From a checkpoint of a small transformer trained on Wikipedia.
Size: 13 layers, 3 heads of 128 (1 for keys and values).
Architecture: RMSNorm before each block, rotary positions, no biases in attention or MLP, untied embeddings.
MLP neurons of a small language model. Each row is named by its layer, matrix (gate and up: input weights; down: output weights) and neuron, and shows model dimensions 176-271. Each number is 128 + 32 x the weight over its row's rms, rounded and kept within 0 to 255. A neuron's up and down rows have the sign that makes its largest values positive.
After each neuron's rows, "fires before" lists the tokens most often just after its 100 highest values on Wikipedia text that the model never trained on. A number after a token or word is its count.

L6.gate153 [123 106 169 105  55 140 104  98 152 156  95  81  86 112 175 112 176  25 141 100 101  78 186 179  70  94 169 167 124 100 176 160  71 131 138 130 138 114 116 149 150 117 127  90 159 134 138 125 120 127 101 162 134 148  82 149 119 108  90 115  64 105 136 113 109 170 196 144 102 155  87 145 192  49 145 157 107 141 146 121 116 170 100  73  96  72 128 111  89 147 145 117 122 152 123 133]
L6.up153 [147 158  98 124  91 161 145 114 124 143 179 115 134 140 142 126 121 133 144 112 113 156  68 111 121 136 173  98 117 103 127  52 117 149 124 101 169 114 150 160 146 153 135 128 154 145 158 144 174 172 155  63 130 135 126 128 188  80 112 148  86  64 177 131 111 106  43 120 123 109 150 162 122 121 146  67 102 150 131 108 135  87 157  98 152 152 115 173 115 176 120 143 149  98 181 114]
L6.down153 [153 141  96 108 104 157 136 151 174  93 102 131 137 120 154 150 192  86  79 127 131 142 150 136 112 108 129 116  65 207 105 113 100 145 135 150 131 116 138  61 143 122 122 125 199 169  90 152 124 137 125 133 154 169  57  89 101 152 153 115 148 154 156 165 152 132 126 110 140 153  98 132 116 111 114 175 115 120 158 156 134  97 118 142 131 144 164 152 110 127 111 111 134 126 157  78]
fires before: "\n\n" 94

L5.gate779 [ 85 124 102 191 120 108 126 120 102 116 123 122  80 123 156 118  70 209 111 167 139 147  30 131 117 112 142 103 147 171  86  87 163 101 124 130 131 120 110 173 114 115 119 159 135 107  79  72 127 194 127 125 171 106 123 128 103 117 188  87 138 134 138 128 181 125 130 194 174  82 122 133 158 125 128 147 127  96 116  97 153 143 160 143 200 161  97 123 205  96 162 124 133  93 159 139]
L5.up779 [120 100 118  78 120  77 115  79 155  93 237 146 160 104 164  78 121 144 135 160  67 131  88 158 134 139 185  46 181  83 135 127 152 105 121  90 119 134 197 109 144 107  82 125 166 121 164 159 163 137  54  87 114 110 181 174 151 138 160 188 153  97 155  97 146 147  96 175 117 110 112  98 114 123 138 105  67 177 128 144 121 148 120 118  93 144 144 190  86  85 125 135 112 102  84  63]
L5.down779 [193 117 158 188 104 144 129 110 107 155  90 124  86  66 131 129 109  74 182  66 167  81 126 144 104 159 138 127 131 163 153 140  96  99 129 123 149 155  98 120 165 124  97 104  62 163  96 108 134 103 149 156 126 182  95 100 146 108 111  66  87 128 131 178  54 193 144  71 164 133 111  93 174 193  95 111 156 150 112 144 109 170 156 125 168 113 114 102 160 133 170  99 118 215 192 218]
fires before: "| " 71, "0 " 4

L8.gate91 [159 110 232  80  67 114 134 107 211  93 128 137 107 107 140 107  97 214  96 118 102 106 109 133 162 101 118 154 130 159  80  84 178 100 103 139 112 141 121 143 181 158 147 149 122 118 108  81  99  87 111 104 125 171 135 159 114  78  67 205 148  74  97 169 161  81 125 139 134 168 117 113 162 121 169  72 128  92  60 134 162 117 151  63 150 106 144 185 129 185 113 105 122 132 160 105]
L8.up91 [ 42  92 133 103 103 155 145 115 111 101 108 161 128 124 139 105 135 147 181 105 156 156 121 104  92  74  91 202 145 141  85 131 124 106 120 156 130 153 184 139 181 129 147 124 157 126 118 150 102 116 167 102 167 189 111  97 107  52 170 135 113 149 173 132 122 145  56 136 125  79 110 155 148 213  83 188 158 141 106 155  79  95 107 105 142 101 137 136 132 117 144 106 158 175  90 128]
L8.down91 [102  66 132 119 109  88 190 126 140 169 139  81 121 114  97  70 158  95 170  85 126 131 144 146 108 150 156 101 135  91 162 137  87 107 148 111 108 116 132  86 136 133  49 134 177 225 135 152 149 107 164 153 156  98  97  97 153 140 105  37 123 137 178 115 145  48 120  72 139 117 183 129  78  90 136 122  77 114 111  76 169 167  84 122 149 108 170 164 170  93 137 140 165 129 127  87]
fires before: "\n\n" 66, "S" 6

L5.gate1002 [118  66 138 214 127 162 125 159 109 146 105  95 124 156 112 145 166 114 129 155  90 104 125 164 165 150 106 207 107  80 182 133 154 123 103 110 167 125 136 172 166 156  76 146 114 150 129 101 155  92 161 108 206 122 129 106 164 100 137 105 104 120 117 138 143 123 166 150 146 113  88 131 129 150 135 135  54 151 100 107 179 150 124  76 134 130 129 139 130 126 140 131 209 154 160  99]
L5.up1002 [121  49 157 179 123 170 156 179 150 137 111 100 121 108 147 129 177  89  93 153  66 107  91  89 229 110 107 138 118 112 127 112 115 140  87 119 105 113 136 186 113 163  77 137 154 108  79 114 108 115 185 131 171 162 121 103 160  82 109  91 122 133 141 139 191 114 127 160  93  49  76 103 121 148 106 113  93 101  96  96 194 133 138  86 130 100 165 130 154 176 156  92 152 121 135 112]
L5.down1002 [102  74 106  97 160 128 134 169 205 136 133 141 121 140 172  97 163 180 157 106  87 105  77 115 159 144  93 100 138  94  76 167 137  97  99 119 124 177 194 138  64 113  78 126 185  95 100 128 145 166 126 129 144 212 149 172 143  99 102 153 139 141 150 170 234 119 116 112 175 110 128 172 114 154 134 102 123 121 100 104 193 134 156 115 156  75 118 110 144 186 102 121 103  73 135  81]
fires before: "\n\n" 36, "\n" 33, "; " 6, "$ " 5

L5.gate1003 [142 126 151 159 106 139 136 127  98 126 201 139 131 112 118 154 135 123 143 117 127 157 140 109 121 129 135 144  93 135 172  82 120  77 127 147 118 116 104 139  76 106  65  65 124  92 111 107 140 173 159 116 144 131 108  97 134  63 127 124 130 136 165  89 100 161 106 120 165  80 126 190 120 121  74 102 110 121 109 195 124 113  90 124 106  84 165 130 134  81 144  65 132 174 192  85]
L5.up1003 [173 165  89 176 175 139 115 132 153 154 159 163 129 151 115  55 139  93 117 213 108 165 149 206 127 160  71 206 189 137  83 104 107 109 150 126 110 128 156  96 130 119 145 163  78 124 140 161 190 111 128  94  75 101 143 108 117 114  86 114  86 106 117 147 104 131 136 152  80 100 182 126 145 154 151  95 140  83 131 108 177 111 144  99 143 114  85  99 101 152 148  72 156 164 143  55]
L5.down1003 [105 110 126 158 120 125  85 116 137  89 178  60  93 158 119 139 144 102 144  99 109 152 163 149  65 133 170  79 142 126 135 129  89  79 127 117 108 111 101 127 105  88 124 121 125  80  74 165 137 154 183 146 155 147 117  75 104 161 121 144 154 139 139 123 150 117 135 115 183 141  94 152  78 137 132  82 133 120  51 188 159 121 103 110  91  90 116 107 166 114 214  71 134 107 140 112]
fires before: ", " 37, ". " 24, "." 6, "==" 4

L10.gate178 [ 85 116  77 147 108 151 130 120  97  67 136  97  91 135  85  83 153 134 146  81 143 108 145 149 112 123 119 205  98 104  80 142 146  99  95 120 105 150 205 125 132 167 104 116 132 141  84 137 156  81 181  87 121  77 110 149 161 142 123 111 105  77 108 161 186 130 124 179 136 150  78 170  79 100 121  98 115 208 136 132 128 137  65 176 148 112 102 128 113 181 186  91 107 132 101 151]
L10.up178 [103  92 120 138 120 159 150  78 146 128 127 109 149  93 152  91 160  95 151 126  94 188 154 147 153 131  87 153 106 100 159  39 140 115 193 154 133 136 104 226 155 151 154 188 142 113 124 183 155 155 143 131 173 107 149  97 139 187  97 135 116 104 140 175 130  46 110 158  79 134 138 126 146 138 131  72  62 143 105  95 166 223 101 107 133 107  87 118 167 139 112 182 154  96 104 112]
L10.down178 [117  49 132 100  93 156 153 102 126  70 130 143 164 142 125 164 142  91 104 161 144 175 129 126 147 144 123 166  56 100  88  91 149 116 201 135 101  83 121 127 117  83 105 134 183 141  87 148  98 145 122  74 102 123  73 158 140 136  99 107 135 103 153 135 151  71 168 134 204  97 109 129 100 144 126  94 113 103 156 120 139  85 147 144 146 194  71 129 145 108 133 138  90 108 213  88]
fires before: "\n" 23, "\n\n" 20, "000 " 7

L9.gate74 [145  94 109 143  89 109 148 179 119 107 146 154 123 178 157 135  92 161 115 182 180  66 140 100 124  93 136 130 101 102 176 109 135 139 130  83 203 145 136 148 120 138 121 110 111 145 133 157 187 163 120 107 109 156 112  96 186 166 151 186 138  99 160 133 198 153 126  72 180 114 145  64 166 139 167 128 104 190 133 115 115  94 103 216 121 119 151 150  65 131 103 113 127 125 145 104]
L9.up74 [ 82 167 163  88 135  96 136 172 114 190 139 159 123 138 110  79 128 125 101  98 142  95 163  78 169 153  88  78 127 146 120 154 132 152 123  66 164 152  15 127 154 103 177 117 153  89 105 142 144 145  72  76 134 128 120 185 176 181 172 195 102  85 179 124 126 109 148 121 116 150  74 112 160 199  94 106 133 165 170 148 100 141 151 186  93 156 122 127  73 134 115  91 112 145  88 134]
L9.down74 [120 108 134 147 132  64  87 132 110 129 194 143 175  40 126  94 131  99 130 156 106 115  86 112 147 159 156 114  69 130 136 156 131 171 125 164 112 150 158 173 130 153 180 137 176 110 158 133 181 125 103 146 117  74 114 138 142 112  92 113 148 128 116 142 146 126 164 131 107 127 112 130 167 110 148 114 150  99 126 138 124 150 207 130  98  70 111 109 142 140 126 140 133  91 218 128]
fires before: "0" 20, "4 " 8, "3" 8, "4" 7, "5 " 6, "9 " 6

L9.gate719 [191 107 121 125  63 117 103 137 164 128  90 109 133 123 106 111  52 137  88 149 118 115 176 173 156 111 168 136 142  60 179 113 139 111  62 141 185 164 149 125 166 155  94 104 165 140  94  78  91 156  99 149 139 203 145 159 119 102  77  88 121 141  73 154 159 144 115 105 106 175 107 153 144  69 166 150 103 135 180 160 151 129 135 166 153  87 126 140 135 144 162 122 121  88 166 121]
L9.up719 [159 124 150 116  97 125 119 106 140 152 140 146 166 164 142  85  69 147 116 120  98 147 155 191 152 128  83 118 162 100 165 143 102  78 159 226 114 124 113 108 159 174 127 145  75 118 117 114 123 125 150 157 146 141  52 166 186  91 152 160 160 147 133 103 130 102 127 119 116  84 106 147 111 142 122 163 150  68  62 136  93 136 132  75  82 150  69 170 108 115  92 137  73 155 164 104]
L9.down719 [140  94  98 122  91  69 142 180 169 130  87 141 148 182 129  83 115 122 101 132 107 121 165 125 141 119 143 157 106 110 109 123  98  94 152 120 127 156 122 150  91 102 122  78 199 135 135  96 157 125 218 163 151 146 128 139 148 136 150 108 116 155 119 184 104 107  46 106 156 125 110  95 151  94 101 117 162 192 150 106 124 119 174 143 149 174 175 107 149  88 122 174 173 116 124 115]
fires before: "\n\n" 76, "S" 11

L5.gate432 [ 60 113 142 165 122 127 124  70 119  84 189 130 115  75 177 110 109 160  94 115  74 199 106 135 115 127 152 115 201  98 111 116 119 182 120 102 135 122 100 201 112 145  99  70 158 150 135  93 144 109  73 122 138 153 119 117 141 121 201 119 162  45  73  44  87  85 101 109 180  83 124 160 132 101 109 172 114 160  76 129 153 130 134 130 158 144 132 133  92 103 123 108  71 151 159  82]
L5.up432 [ 87 137  76 202 121 118  80 136 107 115 121 133 113 166 118 134  96  85  85 186 138 165 125 165 167 113 143 141 108 104 127  83 166 159 127 106 156 129  95 122 140 162 128 100 115 130 150 123 149 121  93 114 139 118 169 184 152 130 170 135 144  97 138 135  74 122 165 140 133  91 124 143 128 127 132 127 109 118 182 113 116 155 103 114 109 169  95 121 160 101 109 102 133 128  79 131]
L5.down432 [103 110 129 114 127 144 120  85 105 200 115 115 116 128 139  83  86 159 139  87 172  78 170  94 138 165 159 105 175 160 132 172 130 132 107  95 121  91 146  85 149  85 169  77  82 131 154 135 114 141 189 147 150 164 131 120 110 125  94 120 134  96 130 105 113 137 115 115 112 152 139 147 140 165 145 144 132 167 120 127 137 175 126 126 131 167  93 143 172 110 145 131 108 129 154 171]
fires before: "| " 45, "- " 36

L8.gate300 [134 153 106  98 198 154 109 131 154 127  59 207 113 102 139 135  91 118 131 104 132 153 104 130 111 180 178 163 118 102  96 115 116 167 146 117 116 166  98 129 100 137 105 137 137 134 111 113 100 156 145  84 202 135 172 110 142 125 164 147 131  82 139 114 120 157 155  87 146 130 129 125 144 153 135 125  75 165 115 112 184 132 125 130 146  78 114 135 150 107 157 140 134 104 151 141]
L8.up300 [ 72 127 118 109 165 119 162 155  51 213 116 149 128 101 125 113 149 129 113 141 205  96 125 123 155  56 119 136  99 181 125 144 124 163  67 124 109 176  85 115 146  74 157 165 180 126 109 100 143 102 102 149 146 104 108 136 111 127 108 124  76 144 141 186 130 100 118 181 142 150  52 154 161 132 139 151  95 127 140 121  74 132 118 155 192 113  87 178  85  91 115 121 141 165 185  96]
L8.down300 [147 155 142 129 117 123 109 137 119  67 199 134 143 135 136  98 105 157 131 177  98  90  81  59 153 126 189 105  92  95 126 147 130 164 118 195 134 132  83 131 128  77 185  81 158 121 144 148 156 128  70 105 148 140 113 122 119 170 174 128  79  66 134 155 195  68  95 152  76 135  82 144 100 159 104 129 168 147 179 162 102 150 171 110  71 166 181 121 131 114 138 153 134 179 195  64]
fires before: "." 21, "9" 9, "4" 9, "1" 6, "3" 5, "a " 5